config = dict(
    num_key_value_heads=2,
    vocab_size=1219,
    beta1=0.95,
    max_grad_norm=2.0,
)
MLP neurons of a small language model. Each row is named by its layer, matrix (gate and up: input weights) and neuron, and shows model dimensions 16-79. Each number is 128 + 24 x the weight over its row's rms, rounded and kept within 0 to 255. A neuron's up and down rows have the sign that makes its largest values positive.
Before each neuron's rows, "fires in" lists the words (lower case) most often at its 100 highest values on Wikipedia text that the model never trained on.

fires in: "in", "is", "at", "of"
L8.gate95 [158 144 124 126 122 111 167 176 101  91 143 119  77 161 107 106 103 123 138 135 112 113 159 103 145 114 114 179 147 125 169 159 116 115 116 100 128 119 116 128 100 102 132 149 150 120  87  75  73 117 140 108 153 116 123 111 105  91 103 110 151 125 112 129]
L8.up95 [129 126 134 136 128  93 135 138 139 132 167 168  99 109  97  97 138 144 120 151 114 122 168 121 153 132 127 128 108 152 132 160 120 120 132 132 138  96 127  97 114 140 144 131 136 133 185  80  85 140 146 148  96 116 106 156 146 156 125 120 104 128 151 152]

fires in: "for", "to", "of", "on", "as", "called"
L8.gate122 [144 109 172 141 184 137 127 120 139  98 141 128 139 162 136  62 142 136 117 165 121 112 100 143 128 144 141 114 144 136 120 121  97 128 140 172 114 134 154 120 119 145 117 135 115 118 143 115 125 110 145 131  77 107 123 135  68 164 100 124 137 120 108 101]
L8.up122 [137 144 156 116 143 126 115 147  91 150 154 124 101  93 135 169 131 127 124 128 115 116 154 131 127 104 112 181 174 167 162 138 114 150 144 145 137 109 119 153 107 135 131 126 143 111  78 167 140 125  82 128 127 174 129  86 120 145 105 103 140 142  91 139]

fires in: "he", "his", "head"
L5.gate460 [ 99 108 151 129 120  89 106 100 115 113 123 161 134 163 164 107 122 152 138 131 122 111 135 159 130 129 150 120 106 133 144 148  90 105 100 112  95 106 129 133 133  74 117 138 172 133  99 133 107 129 107 173 150 136 106 122 102 154 173 129 110 141 129 143]
L5.up460 [151 101 120 131 159 109  87 155 128 120  71 146 142  93 152 116 103 166 115 163 117 161 139 137 125 117 123  91 106 144 112 131 154 126 183 119 102 156 123  92  94 136 102 141 123  62 119 134 152 120 140 134 111 172 119 147 160 142 143  80 129 127 141 127]

fires in: "which", "that", "who", "they", "authorities"
L9.gate404 [120 120 162 108  93 123 167 119 112 133 166 154 160 135 149  79 125 156 156 138 109 120 131  72 149 122 155 129 146 138 116 127 159  97 169 140 141 149 138 134 154 151 101 117 136 106  84 165 138 142 144 170 164 122 102  92 139 118 139 121  94 107 134 159]
L9.up404 [150 140 151 121  94 122 104 132 104  85 162 175 144 125 112  83 112 124  89 153 146 122 113 102 124 133 131  98 121 172 148 114  70 119 156 117 117 108 103 149 148 103 131 136  90 140 106 135 146 150 149 125 129 162  97 148  74 143 124 151 149  99 134 144]

fires in: "than", "according", "access", "households", "or"
L2.gate215 [147 139 115 125 146 105 115 125 124 129 140 121 124 171 145  81  81 117 115 113 158 131 133 150 128 123 136  72 167 113 174 135 145  85 104 170 123 133 115 118 147  89 152 126 166 131 138 131 124  83  89 119 155 159 111 130 132 177 160 162  87 107 130 148]
L2.up215 [112 163 114 110 120  89 108 121 151 129 121 109 134 171 123 102 137 139 141  87 156 141 183 165 140 170 106 176 111 115 123 124 108  66 124 138 142 122 122 126 160 111 169 119 124 115 146 153 112  92  78 119 124 163 114 152 114 150 111 107  79  89 144 177]

fires in: "a", "several", "his", "an", "forces"
L6.gate363 [150 108 118 122 107 120 119 130 168 116 119 108 164 120 123 122 136 139 139 147 143 159 147 134 120  86 100 116 105 148 126 132 128 111 126 152 121 144 168 120 101 156 161 108 143 110 123 159 166 106 148 168 115 101 154 132  94 123 168 173 166 142 150 178]
L6.up363 [ 90 120  65 117 135 134 105 135  93 113 123 126 123 120 118 132 112 127 139 122 143 111 148 134 192 114  95 106 129 129 136 142  97 129 101 145 100  81 151 113 163 135 122 130 137 133 113 117 123 141 112 142 168 137  98 146 140 120 156 142 129 103 104 143]

fires in: "the", "red", "robert"
L2.gate241 [129  67 105 149 147 112 104 141  89 183 114 144 117 135 141  91 130 122 118 114  88 162 161  86 100 121 106 147 156 108 152 158 114 105 138 126 131 135 135 101 119 114 133 105 124 135 165 103 133 144  98 166  74 171 104 144 117 124 149 131 116 133 102 154]
L2.up241 [133 122 116 114  94 133 108 153 125 142 160 154 146 137 142 107 129 155 187 161 132  97 135 148 110 151 105  98 111 110 126 130  93 134 160 138 133 104 120 154  68 117 149 106 112 146 134 126 110  92 157 181 107 105 134 150 130 145 101 119 107 147 141  78]

fires in: "or", "but", "and", "original"
L2.gate270 [145 129 150 151 122 115 132 121 132 109 117 101 170 136  85 132 118 106 128  54 139 130 158 101 139  77 133 150 144 142 115 129 116 131 111 125 168 151 135 143 112  94 146 121 146 148 104  87 130 116 109 154 131 215 112 116 143 148 120 145 107 127  86 129]
L2.up270 [103 110 147 162  82 125 163 157 120 102 127  93 169 168 100 129 147 146 149 122 134 172 112 118 126  76 104 131 113 137  98 106 147  77  97 134 185 147 101 175 108  87 116 131 130 123 137 115 130 103 124 129 122 171 119 115 138 121 110 126 140 164 137 124]

fires in: "medal", "media", "medical", "open", "opened"
L2.gate145 [147 118 121 171 171 113  83 130 155 115 152 156 132 122 162 122 115 155 133 159  78 150 133 156 134 119 111 126 112 113 107 108 106 150 127 119 130 132 147 124 115 121 128 104 157 134 172 152 109 154 151 141 128  97 113 155 117 168  82 143 140 131 168 136]
L2.up145 [114 161  99  99 158 169 148 136  54 109 132 143 169 101 142 149 154 122 118 163 132 115 141 133  96 175 128 131 145  89 166 124 152 113 164 133 120  92 133 120 120 132 130 120  93 150 129 133 168 158 100 131 136 119 139 102 134  84 124 147 131 134 189  99]

fires in: "the", "his"
L7.gate105 [117 144 147 135 157 138 105 159 139 104 134 149 171  95 131 145 120 129 130 148 109 125 176 129 143 135 133  87 130 135 123 107 135 162 139 128 140 189 144 126 103 126 118 122 159 158 120 103  99  98 135 104 167 129 164 138  99 127 139 118 128 111 114 141]
L7.up105 [118 129 152 137 187 117 101 161 104 140 103 127 147 139 172 124 129 120 142 132 158 137 149  96 185  88 143 175  45 131 144 184 101 129 113 121 151 130 120 119 140 108 169 142 139  99 130  99 182 124 180 148 155 114 165 106 142 105 155 118 121 168 110 129]

fires in: "that", "announced", "stated", "saying", "said"
L7.gate380 [121 109 125 106 177 147 112  97 140 130 150  92 112 112 103 126 125 108  98 136 133 112 168 138 127  94 121 122 119 156 160  82 109 193 154 113 119 127 114 142 167 122 131 158 136 110 143 138 132 136 136 145 124 120  92 163 163 147 132 129 122 134 130  85]
L7.up380 [122 113 122 122 113 161 116 138 129 105 165 107 134 128 132 157 126 155  96 100 119 131 116 153 116  71 133 129 118  80 113  93 135 143 137  99 142 115 126 131 183 119 151 125 112 138 123 187 147 122 110  83 121 102 166 126  95 158 130 135  94 140 108  97]

fires in: "because", "while", "to", "despite", "although", "as"
L7.gate285 [ 89  96 148 142 129 122 150 114 131  90 100 134 139 116 125 120 175 134 119 123 160 129 159 129 132 114 113 139 108 109  94 118  84 150 152  93 110 111 139 107 140 104 122 176 122 136 160 153 144 148 126  95 139 145  85 123 108 161 121 120 153 136  85  83]
L7.up285 [115 106 151 116 126 104 161 124 157  88 127  95 118 100 133 151 108 134 116 166  92 159 142 110 116 102 130 118  89  95 118 113  71 106 111 146  74  93 116 137 150 108 132 128 175 112 151 129 147 116 142 102 120 122 120 132 180 114 115 109  82 138 121 109]

fires in: "after", "to", "of", "about"
L10.gate435 [162 108 134 125 134 177 146 125 126 142  98 102 175 131 129 145 164 121 174 141 141 118 159 157 135 138 137 157 142 112 140 164 118 167 133 113 127 108 138 103 144 102 154 146 136 137 157 115 130 135 137 166 100 137 149 126 150 145 129 129 130 133 165 173]
L10.up435 [110 172  99 133 173 134 177 129  78 145 128 133 104 141 130 140 124 116 128 141 130 118 164  77 115 115 127 104 145 154  87 141 153 130 171 141 121  78 135 136 186 122 109 121 151 121 157 153  99  87 122 116 123 129 114 158 112 158  88 167 149 146 101 124]

fires in: "to", "during", "after", "despite", "and", "following"
L9.gate442 [115 178 102 148 165 156 174  85  99 126 100 102 107 138 118 153 159 120 144 126 139 127 112 152 161 115 140 117 152 130 135 158 153 183 119 156  99 128 126  86  91 129 132 124 126 103 140 135 104 140  95 123 162 106 148 119 136 148 126 121 124 155 159 166]
L9.up442 [111 142 135 112 181 113 153 166 101 152 112 146 157 121  98 138 119 125 142 110 134 133 146 120 121 114 148 128 153 147 134 107  90 116 111 166  87 126 185 105 118 128 137 127 110 122 127 145 126  96 129 109 110 140 103 134 103 145  79 134 163 125 139 147]

fires in: "united", "ballet", "announced", "the", "plett", "council"
L2.gate146 [126 139 138 136 170 166 120 128  97 159 128 128 123  84 145 137 131  99 170 151 117 102 108 145 125 165  97 112 135  97 140 143 152 128 126 114 138 155 122 134 102 131 116 149 115 168 115 103 172 158 127 178 111 128 140 137 113 146 150 150 127  94 144 134]
L2.up146 [182 156  71 131 164 139 106 150  99 148 111 145 137  98 127 151 127 123 130 162 124 101 142 128  93 150  93 129 120  90  91 148 121 164 134 117 131 113 137 121 152 115 144 138 128 162 105 107 192 157 137 146 113 130 102 136 117 148 127 104 114 121 130 116]

fires in: "of", "and"
L6.gate379 [169 130 167 151 130 177 148 145 156 166 145 135 128 154 144 137 134  92 112 131 142 154 117 126  99  99 174 148 124 135 112 171 114 150 152  98  92 141 140 189  89 123 121 122 141 128 136 123 146 151 138 110 112 170 108 113 145 128 124 122  94 130 148 116]
L6.up379 [134  93 104 152 154 131 181 146 104 129 123 143 152 163 135 163 162 172 105 128 147 128 114 122 161  99 139 143 121 134 103 140 155 102 113  85  91 157 127 150 138 126 126 121 157 108 119 126 125  89 115 167 102 157 149 129 165 122 136  97 145 144 121 122]

fires in: "years", "year", "specific", "species", "study"
L2.gate174 [ 68 140 175 125  93 119 162 123 146 137 121  88 108 115 115  98  96 145 173 148 175 137 123 137 132 144 144 110 131 136 133  92 121 145 111 148 109 148  97 120  94 116  67 103 157 177 145 115 135 143 121 121 123 103 141  48 128 150 142 106 129 175 153 129]
L2.up174 [118 142 138 106 115 102 139 121 175 158 129 144 132  99 116 104  90 158 165 135 117 115 109 147 124 105 110 105 137 134 116 105 140 155 137 148 123 145 138 134 118 101  55  79 157 179 126 155 119 120  90 127 129 111 129  64 110 203 163 121 134 126 131 150]

fires in: "by", "with", "after", "assistant", "line"
L6.gate124 [ 85 145 144 139 107 150 166 128 123 129 127 143 152  92 147 139 126  83 135 141 133  75 195 110 178 124  99 170 158  71 143  69 147 113 136 131 105  88 125 144  91 138 162 158 120 112  83 114 107 113 118 140 134 139 131 163 102 175 142 114 171 123 177 139]
L6.up124 [161 101 136 139  88  97 143 163 144 132 115 148  81 123 114 122 123 147 128 141 122 132 160  77 144 137  91 124 119 138 155 138 153 107 119  98 114 144 111 145 104  92 133 124 108 149 148 161  83 109  96 137 109 109 158 118  83 133 120 129 185 127 153 114]

fires in: "as"
L5.gate5 [ 79 129 122  82  98 140 150 134  98 135 124 179 144  90 127  85 117 144 131 137 167 111 114 155 180 106 122 120 178 133 126 153 108 175 176 168 126 123 141  94 111 115  72 136 140  77 116 152 124 160  94 144 139 139  93 105 152 152 122 119 147 140 144 123]
L5.up5 [104  88 163 145 101 162 159 118 136 140 118 129 136 142 104  76  91 149 144 147 166 118  96 146 156 111 118 110 131 121 126  92 153 156  79 132 122 125 131  88 148 114 127 121 189 120 132 145 116 136 142 119 143 115  89 207  83 124 140  95  78 127 116 100]

fires in: "career", "after", "then", "later", "before", "life"
L2.gate54 [105 145 128 118 119 134 154 112 118 154 115 166 177 102 145 124 124  96 145 112 156 121 135 118 155 157  75 153 125 123 178 137 191 125 133 149 119 168 175 139 128  89 135 164 106 106 128 121 150 139 171 153  85 107 123 124 109 182 153 127 115 150 122 107]
L2.up54 [102 150 143 151 109 113 123 135 138  91  75 120 145 149 120 168 125 165 106 139 138 130 128 128  85 104 174  94 132 171 119 125 105 149 158 141 115 132 153 117 125 160 123 149 126 113 133  88 135  85 121 151  99 140 124 129 125 115 124  94 112 136 155 115]

fires in: "first", "second"
L2.gate361 [105 130 105 135 133 112 118 129 141 128 113 119 187 136 142 120 109 135 172 131 113 165 141  93 105 103 157  97  98  98 140 116 165 108 175 144  87 135 144 114 135  84 118 163 154 144  99 137 127 126 151 124 149 149 132 143 119 134 142 163 147 128 113 142]
L2.up361 [101 115 161 140 123 113 101 148 127 131 146 130 183 129 146 155 120 104 160 174 132 168 138 142 148 117 110 109 109 136 119 138 120 141 158 122 118 126 124 125 122 126 117 180 125 140 118 161  83 105 184 131 147 119 141 150 122 114  81 137 147 148 134 115]

fires in: "who", "they", "example", "little", "that"
L9.gate62 [109 142 143 131 137 147 160 121 126 132 140  74 142 153 148 146 154 174 113 118 108 160 113 154 139 145 148 134 148 124 146 109 144 105 124 106 134 122 173 182 126 119 170  75 117 125  97 139  96 114 131 131 101 157 164  94 143 139 109 138  75  97 148 108]
L9.up62 [121 122 128 103 125 155 112 126 127 120 143 146 147 145 198 141 120 154 133 147 144 136 141 135  96 120 150 102 110 141 111 107 173 112 119  95 151 102 123 105 132 153 170 119 146 119 128 103  85 148 154 136  87  96 137 120 121 153 144 142 124  82 166 142]

fires in: "or", "and", "family", "original", "also", "life"
L7.gate193 [124 135  94 171 143 147 151 110 135 108 109  96 104 143 117 117 125 135 155 132  75 166  97 173 159 139 159 136 160 123 119 142  92 119 149 105 109 138 163 128 110 117 141 150 116 134 162 113 128 125 160 116 156 145 113 120 136 121 129 117 124 140 112 112]
L7.up193 [144 128 113 109 147 142 135 132 158 134 101 133 115 143 102 119 149 188 137 161 112 105 133 107 164 169 177 150 102 138 121 168 121 117 116 111 105 113 154 161 107  83 126 148 123 121 132 125 160 149 109 135 128 115 127 114 141 120 124 150 125 136 139  60]

fires in: "following", "used", "lead", "followed", "means"
L2.gate73 [113 148 164 119 129 141 143 146 119  94 123 111 179 152 120 138  84 133 165 113 114 142 110  99 149 122  86 144 112 121 106 110 106 157 102 126 109 169  98 120 163 155 110 102 136 146 136 111 126 119 126  89 134 128  92 136 125 147 145 114 135 134 149 166]
L2.up73 [161 129 142  78 153 155 107 131 102 148 156 120 177 113 107 132  90 154 144 121 145 141 104 118 106 115 100  97 116  97 104  94 109 158 117  94 125 119  84 111 110 114  95 157 108 169  94 108 104  99 104 177 127 121 129 115 103 115 114  95 160 133 146 139]

fires in: "joined", "represented", "for", "of", "to"
L10.gate81 [132 147 151 164 111 102 122 126  83 112 142 126 158 147 127  92 118  89 144 119  80  97 110  99 128 100 117 116 119 120 109 133 154 114 134 166 112 148 163  71 111 114 103 157 109 137 109 130 138  85 135  92  79 114 106 143 111 157 120 146  50 124 160 148]
L10.up81 [146 170 133 109 181 108 166 119 152 124  98 141 127 146 121 160 152 127 127 103 152 133 127 135 110 138 115 121  92 115  99 154 148 169  96 109 140 126 135 118 113  94 114 124 129  75 117 144 110 126 133 115 144  85 118 113 134 148 100 101 122 128 139  91]

fires in: "to", "opera", "not", "town", "top"
L5.gate498 [118 165 128 158 174 132 140 131 121 142 154 184 132 107 157 126 113 132 155 137 121 132 143 166 152 133 129 143 131 121  99 134 134 185 150 151 135  90 133 134 134 105 116 116  99 113 135 107 147 129 109 156 133  51 145 119 133 124  84 118 136 156 143 131]
L5.up498 [121 150 129 143 106 127 167 108 126 108 132 143 141  98 109 111  77 113 121 147 169 117 135 120 160 151 108 115  79 141  96 176 105 109 133 156 114 114 134 156 161 151 142 147 178 134 126 126 147 100 147 128 128 142  93 122 159  89  95 101 149 128 154  94]

fires in: "his"
L6.gate40 [139 146 151 123 154 138 159 162 135 111 136 151  79 151 156 129 107 123 137 118 103  59 121 157 130  88 106 124 109 124 137 160 139 190 131 120 109 147 111 123 136 136 113 144 135 117 128 151 109 141 180 152 164 123  94 100 138 137  95  92 117 122 101 107]
L6.up40 [177 112 175 170 159  95  93 122 115  87 110  98 121  90 154 158 123  97 118  81 126  94 132 134 135 109  94  99 104 180 121 145 126 114 124 129 116 139 104 149 165 165  92 145 139 105  86 132 147 107 165 158 169 150 130 114 166 147 145 112 123 148 162 140]

fires in: "to", "from", "against"
L2.gate353 [122 112 162 123 145  87 174 142 174 137 169 145 137 118 131 110 168 145 147 106 103 125 143 118 149  94 111 120  97 119  97 124 139 131 118 208 133 168 128 116 131 119 110 160 159  91 116 178 117 141 149 124  73 100  99 160 138 114 119 142 116 148 176 138]
L2.up353 [124 105 119 112 131  89 143 136 112  88 165 154 141 103 137 143 144 155 147 101 122 117 154 130 130 111 128 100  96 120 140 148 175 109 128 211 111 127 108 119 120 136  99 153 120 115 127 146 104 157 164 123 115 127 129 145  79 139 137 128 166 109 146 116]

fires in: "through", "against", "about", "time"
L2.gate366 [150 121 144 142 173  99 174 128  89 125 123 129 165 127 171 161 117 134 148 174  77 144 128 162 185 119 138 152  93 140  97 143 155 107  97  99  84 115 123 158 156 171 104 159 118 139 164 131 118 101 145 147 133 106 104 155 118 137 127 137  95 129 161 188]
L2.up366 [ 80 142 161 166 129 125 185  82 119  94 152 166 152 124 160 130 125 139 133 110  96 128 104 118 210 121 125 140 131 112 130 114 165 146  95 104 100 122 115 109 129 154  80 165 151 135 162 127 114  76 150 121 138  99 122 120  81 130 126 140 132 147 156 126]

fires in: "is", "was", "located"
L10.gate212 [101 154 119 119  70 138 140 125  91  77 182 141 126 191 110 151 154 180  73 147 123 113 115 134 141 162 112 112 111 150  80 117 137 110 160 125 136 125 139 124 124 118 170 126 131 118 129 131 116 144 142 143 116 136 134 121 170 113  74 151 107 127 123 140]
L10.up212 [149 122 141 123  99 112 121 128 110 110 135 160  88  98 132 124 149 116 146 131 163  99 172 147 101  83 100 176 150 162 117 102 128 153 115 159 117 119 128  99  95 157 126 129 147 173 104 138 117 141 179 121 115 108 120 106 163 121  98  93  89 122 111 127]

fires in: "career", "football", "footballer", "history", "awards", "life"
L2.gate114 [149 140 148  97 132 137 187 122 101 125 100 140 134  97 140 110 110  97 108 127 138 139  94 119 115 108 144 112 166 124 125 144 167 136 118 159 134 143 159 134 107  80  87 180 178 115 115 141 113 152 143 156 106 132 126  94  95  81 145 115 135 125 100 149]
L2.up114 [135 140 113  99 142 115 156 128 141 120 123 149 151  95 120 159 128 110 131 123 118 125 123  96 120  90 140 112 142 145 136 146 124 157 121 192 154 162 146 157  95 107 127 148 133 123 129 179 130 148 142 147  90 112 119  94 101 128 149 111 127 144 110 107]

fires in: "has", "have", "had", "get"
L8.gate12 [142 141 132 132 104 116 165 134 124 116 151 179 165  87 123  96 155 101 126 108 114 141 100 123 148  94 103 152 103 138  98  82  87 156 127  87 120 110 138 113 145 150 127 131 160 120 138 131 156 106 124 117 131 103 154 176 161 129 132 144 148 107 162 120]
L8.up12 [142 133 107 102 162 141 136 116 138 149 113 147 142 119  90 137 119 124 150  94 139 177 160 125 135  80  82 184 109 158 134  94 173 104 121  87 102 127 134 111 167 151 129 171 157 102 104 131 143 119 160 161 130 108 115 153 130 156 119 141 170 133 137 156]

fires in: "that", "what", "because", "if", "however", "way"
L10.gate2 [137 124 127 181 160 172 128 115 137 138 140 126 118 129 141 136 174 160 158 147 106 138 125 149  82 154 132 157 158 116 144 118 102 138 140 126 157 156 131 189 156  93 111 140 163 155 155 152  99 109 158 129 107 161 105  67 155 168  90 137 178 146 149 171]
L10.up2 [129 117 103 129 143 176 156 104  77 150 135  86 120 108 161  95  86 140 145  85  88 121 120 119 187 108 144 146 117 108 127  88 137 168 117 135 150 146 124 128 175  99 124 140 123 106 155 160  94 137 108 139 121 125  96 144 132 107 128 159 110 136 164 167]

fires in: "for", "since", "until", "on", "died", "announced"
L9.gate180 [132 109 142 113 153 159 116 117 139 124 144 128 116 145 136 123 125 139 143  85 104 149  90 144  82 110  93 139 133 159 112 110 120 151 125 141 104 139 132 138  98 155 119 141 168 106 158 149 163 117 160 118  98 133 149 140 153 155 115 109 138 143 134 155]
L9.up180 [104 157 163 111 140 169 144 106 122 142 115 162  99 130  98 127 131 132 112 149 128 140 120 136 128 112 148 102 138 149 128 146 127  97 138 121 123  93 155 131 131 154 133  95 115  99  95 136 147 134 128 165  99  84 154 136 124 171 137  86  64 124  94 126]

fires in: "became", "population", "specific", "old", "held", "species"
L2.gate380 [132 136 110 110  86 157 147 161 124 138 142  97 122 100 151 128 142 115 109 162 141 120  78 120 174 112 115 134 135 106 108 138 131 167 139 158  88 103 122  95 147 153 112 115 135 114 148 159 154 101  93 120  86 151 131 106 124 177  92 137 116 139 125 125]
L2.up380 [117 134  93  89 106 108 151 124 150 129 131 116 122 123 175 107 129  98 113 142 178 123 115 144 176 118 153 121 124 117 123 170 102 195 183 132 112 149 153  94 134 172 103 121 110 144 130 122 110 123  73 115 130 141 160  86 125 174  93  92 120 143 100  84]

fires in: "is", "has", "have", "was", "had"
L10.gate7 [134 104 145 119  55 101 105 134 181 103 156  89 129 109 163 100 104 136 112 179 110 146 148 114 128 136 109 139 117 138 108 122 130 124 123 165 151 148 170 109 140 108 146 146 168 123 134 149 126 114 137 118 116 134 161 116 180 128 119 118  98 147 158 125]
L10.up7 [140 155 141 105  81  80 114 160 131 148 138 145 140 134 120 101  96  88 147 142 118 173 123 124 143 137  79 144 118 139 124 100 156 159 125 148 143 152 164 132 125 169 108 134 106 122 106  89 131 125 160  97  83 104 126 136 126 102 148 143 158 165 103 189]

fires in: "what", "short", "show", "ireland", "whose"
L5.gate239 [145  96 110 157 140 127 124 153 139 149 166 110 103 125 127  92 123 121 139 119 117 138 172  96 130 123 127 136 104 139 118 131  79 100 185  88 117 119 126 119 152 125 186 160  99 144 165  99  82 135 118  91 108 172 112 140 158 101 110  91 149 111 112 119]
L5.up239 [112 112 101 132 100 136 133 121  85  81  96 140 146 148 116 143 111  87 137  81 109 147 111 161 138 128 113 156 120 119 166 143 138 132 132 117 133 118 143 145  94 153 117 112 127 125 180 115  94  93 141 138 128  98 152 132 138 118 158 101 131 117 151 120]

fires in: "is", "was", "s", "or", "and", "re"
L10.gate35 [100 167 134 143  63 121 142 100 127 161  58  88 158 124 147 134 127 162 126 132 114 140 124  88 153 158 130 159 104 112 109  83 163 119  90 161 149  93 145 134 123  96  96 157 151 115 135 148 126 138 137 152 152 153 114  93 133 105 140 117 130 116 106 127]
L10.up35 [159 145 119 133 158  87 138 152  96 158 106 149 164 129 120 117 135 120 136 170 107 150 108 114 149 114 110 143  92 115 119 131 147 108 128 132  87 145 161  96 147 154 136 156 100 172 108 121 142 114 111 124 170 143 106 116 162  83 141 105 143 120 143  85]

fires in: "a", "age"
L2.gate28 [159 118 140 110 148 126 172 116 134 157 166  96 128 125 128 140 145 132 130 128  86 115 118 148 154 119 108 140  80  69 145 114 173 120 108 101 169 151 142 100 135 117 133 108 159  89 116 154 164 130 166 120 135 113 144 143 132 128 137 148 135 136 126 182]
L2.up28 [116 147 141 179 109 113 120 139  99 114  61 125 113 141 114 144 154 157 118 136 146 125 120 135 168 155 115 166 109 111 114 136 165 190 158 100 104 126 141 123 133 101 116 149 112 149 138 148  92 103 125 103 146  96 113 162  95  99 124 196 139  78 123 134]

fires in: "first", "more", "most", "very", "seems"
L10.gate57 [120 128 135  84 136 132  90 147 189 108 155 154 122 123 125 115 122 153 177  99 159 140 112 142 127  97 149 108  81 154  94 123 103 133 110 109 106 149 145 115  80 111  99 176 153 140 132 144 114 118 144 124 121  75 158 146 122 157 144  96 130 121 117 137]
L10.up57 [106 157 155 141 117 102  95 165 108 187 152 174 150 122 151 122 117 103 125  92 162 140 122 138 134 162  98 143 143 132 123  89 159 138 145 140 145 141 168 103 108 127 108 153 142 112 147 119 131 111 139 107 109  95 136 106 150 133  98 153  83 134 146 108]

fires in: "in", "inpop", "institute", "international"
L9.gate347 [179 107 101 139 130 112 119 147 142  93 128 116  93 160 137 122 144 138 132 124 130 109 117  76 143 146 120 111  99 117  84 140 129 107 137 160 170 113 113  78 150 130 121 133 113 138 112 120 129 118 122 137 173 108 104 150 118 154 109 160 140 172  97 135]
L9.up347 [144 154 117 145 136 136 138 119 119 161 125 183 113 117 171 130 126 127 158 123 106 152 152 114 114 127 108 146 139 150 141  90 122 135 154 129 138 137 131 158 116 144 125 117 112 177 140 154 122 139 146 139 184  66 156 102 171  93 104 130 167  79 109 139]

fires in: "that", "who", "which", "they", "does", "did"
L10.gate116 [119 127 178 102 143 169  93 131 129 141 107 108 125 116 145 189 130 152 158 127 128 133  97 115  97  92 146 154 131 144 119 116 139 109 153 143 125  76 122 148 156 104 136  90 138 120 102 153 127 112 104 152 182 124 138 163 158 167 108 106  90  76 136 142]
L10.up116 [117 101 143 114 139 150 132 110 107  97 140 142 139 123 129 115 153  87 138 122  96 117 129 116 142 155 172 105  94 118 157  72 106 111 164 131 156 146 126 115 113 102 102 116 117 125 133 111 135 136 158 118 101 104 131 136 117 130 126 130 137  70 148 132]

fires in: "and", "then", "chart"
L6.gate480 [123 167 129 134  96 128 179 103 100 143  99 128 109 136 124 141 124 130  88 122 117 132 123 155 162  91 126 154  84 137 176 169 109 122  73 128 109 152 131 147 130 151 137 158 102 138 197 150 134 104 176  87 145 102 157 117  96 143 147 121 104 111 103 117]
L6.up480 [117  98  87  96 124 144 167 157 131 126 124 144 118 113 129 150 118 152  78 127 172 103 140  77 160 131 147 144 117 127 130 144 139 150 143 112 157 148 134  92 108 146 125 149  93 130 172 108 183 123  83 117 121 130  84 114 121 169 140 150 119 114 151 132]

fires in: "following", "under", "with", "followed", "follows"
L2.gate280 [127 110 110 113 116 123 141 116 164 105 141 150 164 148 120 142 112  99 119 124 132 105 123 124 145 104  48 131 116 151 120 139 122 133 114  98 146 149 135 100 123 113 113 194 121 103 119  89  83 129 115 146 112 100 135 154 127 157 146 121 170 138 158 135]
L2.up280 [112 104  87  96 124 152 157 115 157 107 148 124 142 134 148 135 165 102 141 126 135 129 122 139 119 130  59 113  94 141 102 166 143 166 111 113 143 129 118 121  89 110 107 158 132 117 109 104 103 124 129 161  86 136 122 110 141 118 137 140 180 146 105  96]

fires in: "most", "many", "european", "jean", "human", "some"
L6.gate47 [127 106 122 106 142  88  93 100 198  91 159 148 133 113 128 119 129 119 118  97 114 146 157 119 166 128 134 130 128 168 130 130 138 150 164 154 109 137 121 135 110 114 111 117 138  84 106 145 132 126 132 186  84 151 161 147 143 163 178 133 163 120 191 139]
L6.up47 [109 170 120  83 124 114  82  94 151 138 164 148 127  92 109 114 171 117 138 130 127 160 158 143 122  95 122  97 126 189  99 165 124 106 172 112 117 101 146 108 130 143 118 146 147 132 118 147  83  96 153 118 129 121 136 110 123  97 133 121 143 123 136 162]